From a checkpoint of a small transformer trained on Wikipedia.
Training: a variant of Muon for these matrices, 7857 steps.
MLP neurons of a small language model. Each row is named by its layer, matrix (down: output weights) and neuron, and shows model dimensions 112-175. Each number is 128 + 24 x the weight over its row's rms, rounded and kept within 0 to 255.
Before each neuron's rows, "fires before" lists the tokens most often just after its 100 highest values on Wikipedia text that the model never trained on.

fires before: ",", ".", ":", " and", " the", ".\n\n"
L6.down466 [129 136 164 108  86 162 139  91  83 149  88 102 145 147 111 138 121 130 135 148 160 108 172 126 127 140 119 106 161 113 127 123 116 110 127 132 106 147 107 111 133 119 162 192 120 104 132 134 163 114 176 139 156 118 144 125 116  89 126 140 137 107 104 125]

fires before: "et", "ite", "i", "iginal", "im", "ide"
L6.down135 [108 174  90 103 174 112 141 139 113 120 133 118 120 145 133  95  98 135 147 136 159 167 151 135 105 113 126 108 120 118 109 142 122 169 109 143 143 117 118  91 126 117 131 158 103  94 151 148 134  97 146 126 114 180 106 164 152 102 137 109 117 114 124 148]

fires before: "eral", "i", "er", "ing", "us", "im"
L3.down157 [124 130 101 129 120 144 124 128 154 145 119 140 123 122 123 143 123 134 171 163 146 130 129 131 128 118 152 115 130 114 129 119 118 173 128 125 163 142 109 117 112  72 139 112 128 119 147 136 145 104 156 161  92 163 138 134 131 130 150 113  81 144  97 125]

fires before: " ", " March", " W", " February", " $"
L3.down336 [114 100 147 134 157 160 128 135 123 121 111 138 144 150 111 135 124 143 177 136 119  68 125 149 132  92 130 161 101 113 166 153  99 137 116 110 137  87 113 129 127 145 123  97 110  71 112  90 158 110 128 147 114 123 166 150  97 131 166 108 130 163 151 156]

fires before: " ", " ("
L5.down887 [143  67 107 146 138 183 112 107 165  76 125 110 169 155 117 131 120 147 111 117 118  74 113 110 163 137 136 129 149 141 123 111 148 122 122 112 116  80  93 145  97 122 103 108 148 133 115 158 156 137 113 138 118 156 135 133  90 156 151 113 120 143 133 119]

fires before: " |", "resent", ",", "ious"
L5.down11 [132 130 130 140 140 140 115 103 120 130 107 132 129 141 117 125  98 119 122 157  81 167 131 137 113 150 108 127 129 143  93 121 114 150 128 127 163 147 107 152 143 150 139 164 147  60 108 140 104 149  70 124 157 137  86 107  89 123  94 133 150 139 109 149]

fires before: "pt", "p", "ed", "ic", "g", "e"
L6.down419 [189 157 180 138 128 151 157 134 117  98 129 127 174 154 120 110  93  78 120  99 141 138 127  84 106 109 140 139 118 140  91 140 119 137 121 114 102 102 176 127 139 111  86 150 155 114 101 145 100 128 130 144 109 141 110 104  72 125 145 128 149  98 145 124]

fires before: "19", "20", "18", "17"
L5.down1009 [110 134 145 109 143 150 125 127 120 110  82 137  66 143  76 100 123 134 179 139 108 126 118 139 122 121 143 125 153 150 141 148 118 127 132 127  84 107  94 141 137 124 104 132 143 120 119 150 139 132 126 143 144 137  52 134 108 158 111 119 152 152  94 139]

fires before: "–", " to", " and", "s", " |", "==\n"
L8.down98 [167 145 105 150 117 149 138 101  94 126 151 106 141  92  98 126 101 106 157 101 130 137 137 119 160 134 165  94  86 182 138 175 149 136 137 141 131 111 121 120 109 138 142 130  88  94 122 114 108 118 168 111 112 118  95 113 155 205 136  91  92 122 136 117]

fires before: " |\n", " |", "20"
L5.down809 [136 101 126 105 131 103  93 105  88 117 122 154 131 138 104  71 115 132 191 105 137 114 137 128 150  91 184 147 153 154 145 174 123 155 150 126 138 114  99 139 125 145 135 150 162 132 138 137 126 132 148 164 120 128  96 107 126 128 162 125 169 133 155 154]

fires before: "\n", ":", " and", "==\n", " |"
L8.down294 [136  96 129 133 111 178 110 141 121 107 166 100 174 117  99  89 148 124 112 143 158 127 153 116  87  94 123 104 126 142 114 150 162 158 115 131 112 152  95 162  80 118 133 166 134 116 150 157 150 124 127 150 133  82 139 128 128 136  87  81  80 101 154 128]

fires before: " ", " United"
L6.down439 [136 112 132 120 116 139 158 110 131 116 130 124 175 172 102 100  96  99 135 142 121 133 134 168 159 199 142 151 141  86 118  95 138 146 126 137  84 120 100 141 138 128 104 115 140 134 124 147  85 132 138 155  96 102 161 133  98 145 140 105 159 104  89  78]

fires before: "%", " m", " km", ",", " \""
L3.down659 [154 130 122 131 136 118 126 129 105 103  97 178 199  76  97 116 114 149 126 133 164 115 132  98 156 129 103 150 107 135 111 121 183 172 166 116 132 111 102 111 111 147 125 133  99 133 129 115 146 137 148 150 159 166 127 125 122 146 108 139 176 141 115 121]

fires before: " ", " C", " G", " P", " W", " n"
L5.down403 [163  97 136 138 133 146 129 106 131 119 103 110 135 122 109 175 118 153 116 158 115 107 138 131 141 139 114 130 130 117 134 100  99 155 138 117 115  82 110 163 102 141 120 112 125 138 121 111 134 109 130 163 123 129 138 130 121 121 147  90 139 113 158 118]

fires before: "19", "20", "10", "p", "09", "11"
L3.down868 [152 137 117 131 115 147 124 141 103 147 100 157 100 136  99 101 113 127 111 123 120 114 147 167 154 146 117 127 147 137 121 171  82 145 136 107 119 115 115 130 123 128 106 152 175 125 101 113 108 112 109 112 148 172  69 125  84 113 172 142 150 150 115 120]

fires before: " |", " "
L8.down422 [149 145 106  99 125 129 150  93 111 141  99 104 108 157 159 118 139 136 147 138 116 151 126 160 108 116 191 114 173 177 137 175 120  77 108 135 147  96 131 124 130 164 138 157 142 111 117 111 122 109 163 142 168 141 131 131 142 164 156 136 144 131  99 110]

fires before: "th", "er", "ers", "ing", "ings", "s"
L8.down195 [ 69 112 128  95 150 128 143 134 112 166 181 144 106 112 109 136 163 143 126 177 107 154  74 136 122 121 124 112  96 132 170  96  97 107 165 135 119 137 132 113 130 128 117 154 132 111 147 168 139 128 168 120 164 144 102  70 148  99 142  61 109 129 151 108]

fires before: " |", "ing", "age", "A", ":", "it"
L6.down601 [133 102  92 116 111 163 130  94 125 115 130 117  94 158 103 120  78 161 122  85 100  92 126 139 132  94 121 117  95 114 180 145  80  94 127 126 139 100 145 157 102 114 122 108  88 110 138 121 160 141 177 132 136 118 112 115 165 158 135 122 167 144 126 184]

fires before: "The", "|", "A", "===", "In", "-"
L3.down222 [103 189 147 119 115 142 119 106 114 130 133 105  95 134 104 150 119 126 123 108 153 143 143 132 141 153 134 111 163 114  97 133 111 118 146  80 158  70 105 152 137 156 126 119  93 153 134 164 164 106 119 112 139 127  94 130 102 148 131 118 117 132 106 148]

fires before: " School", "us", "i", "id", "ia", "ute"
L6.down912 [ 87 171 119 119 159 104 152 128 148  97 150 134 150 140 130 129 139 134 118 144 101 157 148 127 152 150 104 137 158 137 170 142 104 174 144 164 138 162 113 108 114 100 171 131 112 116 119 125 150 126 142 148 127 127 134 113 106 109 137  87 148 113 128  78]

fires before: " "
L6.down476 [123 126 121 123 120 128 117 158 137 121 155 130 116 162 113 156 107 120 141 137 112  94  83 169 127 145 125 125 140  99 150 105 171 141 105 170 132 106 105 128 144 123 130 126 152 128 156 149 148 164 123 156 126 135 148 123 116 161 139 119 155 132 139 116]

fires before: "|"
L5.down268 [140 149 118  98 133 152 127 132 105 118 137 104  42 117  94 151  74 132 173 116 191  84 131 127 148 167 149 149 149 104 121 163 151 134 137 133 141  73 150 119  50 112 121 137 132 130 162  97 146  98 145 112 110 116  84 131 102 108  95 114 137 104 140 116]

fires before: "es", "is", "ed", "it", "ing", "ic"
L5.down256 [111  92 100  72 178 130  82 127 141 158 114 101 129 168 112 131 144 167 124  91 122 118 143 157 160  98 126 133 125 137 177 130 124 143 121 108 141  93 134 148 145 139 144 148 101  94 131 103 135 165 123 135 130 142 118 157 128 127  98 141 142 100 130  97]

fires before: "-", "A", "1"
L6.down100 [145 157 130 134 116 150 148 111 141 120 102 104 163 117 131 120 149 114  91 153 117 117 144 184 131 133 131 144 184 146 138 132  62  97 175 102 115 138  90 127 112 148 124 133  94 157 132 131 155 113 144  94 125  97 110 103 130 114 109  96 139 167 145 134]

fires before: "ia", "ian", "ch", "ily", "ies", "i"
L5.down342 [131 165  97 140 107 155 168 112 104 127 126 138 104 106 156 129 143 135 178  95 139 154 166 143 116 143 152 145 126 139 147 137 123 159 115 144 150 150 140 104 123 121 145 129 108 135 104 117 166 110 134 125 122 124 160  98 125 136 141 113  83  99 129 114]

fires before: ",", ".", "-", "–", "°", " m"
L6.down90 [135 149 105 123 112 171 111 128 148 107 149 145 128 115 119 107 135 141 145 125 142 123 151 122 134 177 106 147 158 113 135  96 197 143 129 152 143 133  93 127 117 141 134 101  87  77 126 148 121 133 124 119 137 153 112 146 119 142 116 154 145 114 118 158]

fires before: " |", ";", " a", "t", ","
L3.down972 [165 141 125 130 149 142 126 136 119 113 140 106 150 101  74 141 125 172 130 121  99  89 127 133 131 157 127  92 146 120 143 120 131 154 127 139 156 126 129 140 137 112 145 145 115 102 119 133  85 164 139 126 158 128 106 171  92 165 108  89 135 120 141 113]

fires before: "il", "ot", "ul", "ic", "p"
L5.down692 [125 129 104 135 105 118 155 140 142 144 152 126 132 133 103 121 138 125 154 105 178 129 148 101 161  69 125 102 115 103 137 135 116 144 148 146 106 100 130  99 164 148  94 198  84 181 138 158  89 141 117 152 126 168 135 140  81 130 161  95 137 138 155 144]

fires before: " ", " |", " (", "\n"
L5.down512 [126  98 140 167  82  99 105 158  80 113  99 134  95 142 123  96  84 109 129 149 123 110 113 152 121 118 154 141 143 127 106 119 138 125  78 120 159 115 124 119 134 155 137 161 150 169 113 156 111 130  69 163 163  98 156 132 100 118 159 124 138 154 130 121]

fires before: "20", "19", "18"
L5.down776 [108 119 144 123 160 153 137 159 120 150  67 106  97 113 140  75 113 136 161  84 128  99 124 135 186 122 115 214 151 126 127 150 146 143 164 146 131 109  88 145 152 108 130 113 155 139 131 156 116 114 106 125 120 143  82  86 128 141 126 114 184 139 168 110]

fires before: "3", "2", "4", "93", "92", "94"
L8.down964 [181 112  93 141 103 136 137 157 138 112 149 144 148 132 142 102 143 129 133 105 125 160 118 108 121 116 150 113  94 122 132 132 109 146 118  99 137 135  96 121 140 110 109 129 133 153  97 145 140 172 145 100 160 180 126  84 145  89 135 120  90 109 137 117]

fires before: "ts", "|---|---|---|---", "m", "|"
L5.down274 [137 111 107  92 130 123 107 157  99 160 140 153 121  95 115 136 135 139 121 128 176  69 115  85 128 132 133 161 123  92  94 109  93  86 161 168 158 119 121 133 112 110 144 136 166 139 114 121 135 126 110 145 142 133 102 146 145 143 150 107 112 144 126 113]

fires before: " ", " G", " US"
L5.down678 [166 118 109 167 120 148  79 124 139 124 121 109 143 179 122 141  92 115 150 116 128 116 112 146  97 152 117 143 111  99 134 158  83 133 135 130 120 115 120 176  80 140 118 136 126 137 108 114 152 151 137 129 148 132 148 136 114 130 155 164 172  86 164 105]

fires before: " |", "\n", ",", ";", " as"
L5.down479 [118 130 155 106 151 117 146 110 107 101 108 140 130 157  96 144 135 127 155 126 111  95 136 159 128 157 116 132 157 137 159 139  79 110 135  85 143 103 114 147 134 140 140 116 130  88 121 162 148 113 158 139 104 153 111 127 143 131 162 120 141 129 148 183]

fires before: ".", "0", ",", " m", "-", "%"
L5.down248 [107 159 148 136  86  84 123 136 116 159 111  97 139 113  90  99 143 134 145 136 118  74 112 117 151 139  99 167 166 142 144 145 109 144 145 134 100 148 134 123 175 146 145 127 104 140 106  99 140 110 162  99 114 149  96 179 129 128 157 104 120 122 127 141]

fires before: "ar", "ed", "s", "ing", "it"
L3.down715 [ 94  99 139 134 103 107 125 146 101 127 151 105 132  94 137 112 121 132 124 161  82 137 140 128  99 140 113 122 142 122 114  99 138 110 127 100  98 151 119 121 105 124 117 143 129 127 157 173 149 107 127 114  98 139 143 140 177 105 124 144 157 112 118  87]

fires before: " a", " the", "gan", " an", " well", " follow"
L5.down798 [125 130 113 101  93 152 163  74 172 103 124  90 134 123 140 174 118 132 121 112 117  98 169 117 113 112 148 153 153 121 147 143  86 120 138 112 101 117 138 134 132 155 118 170  88  97  98 124 140 136 127 142 110 145  98 102 110  94 178 141 176 137  94 125]

fires before: "oci", "um", "ist", " ", "a"
L5.down834 [127  95 101 142 165 181 122 155 133 155 136 130 118 130 148  78 129  91 124 140 120 109 114 135 148 154 178 155 170 127 132 152 169 147 121 154 154 164 129 129 154 148  99 137 152 109 170 101 172 144 100 127 103 134  96 106 139 127 175 142 127 116 125 116]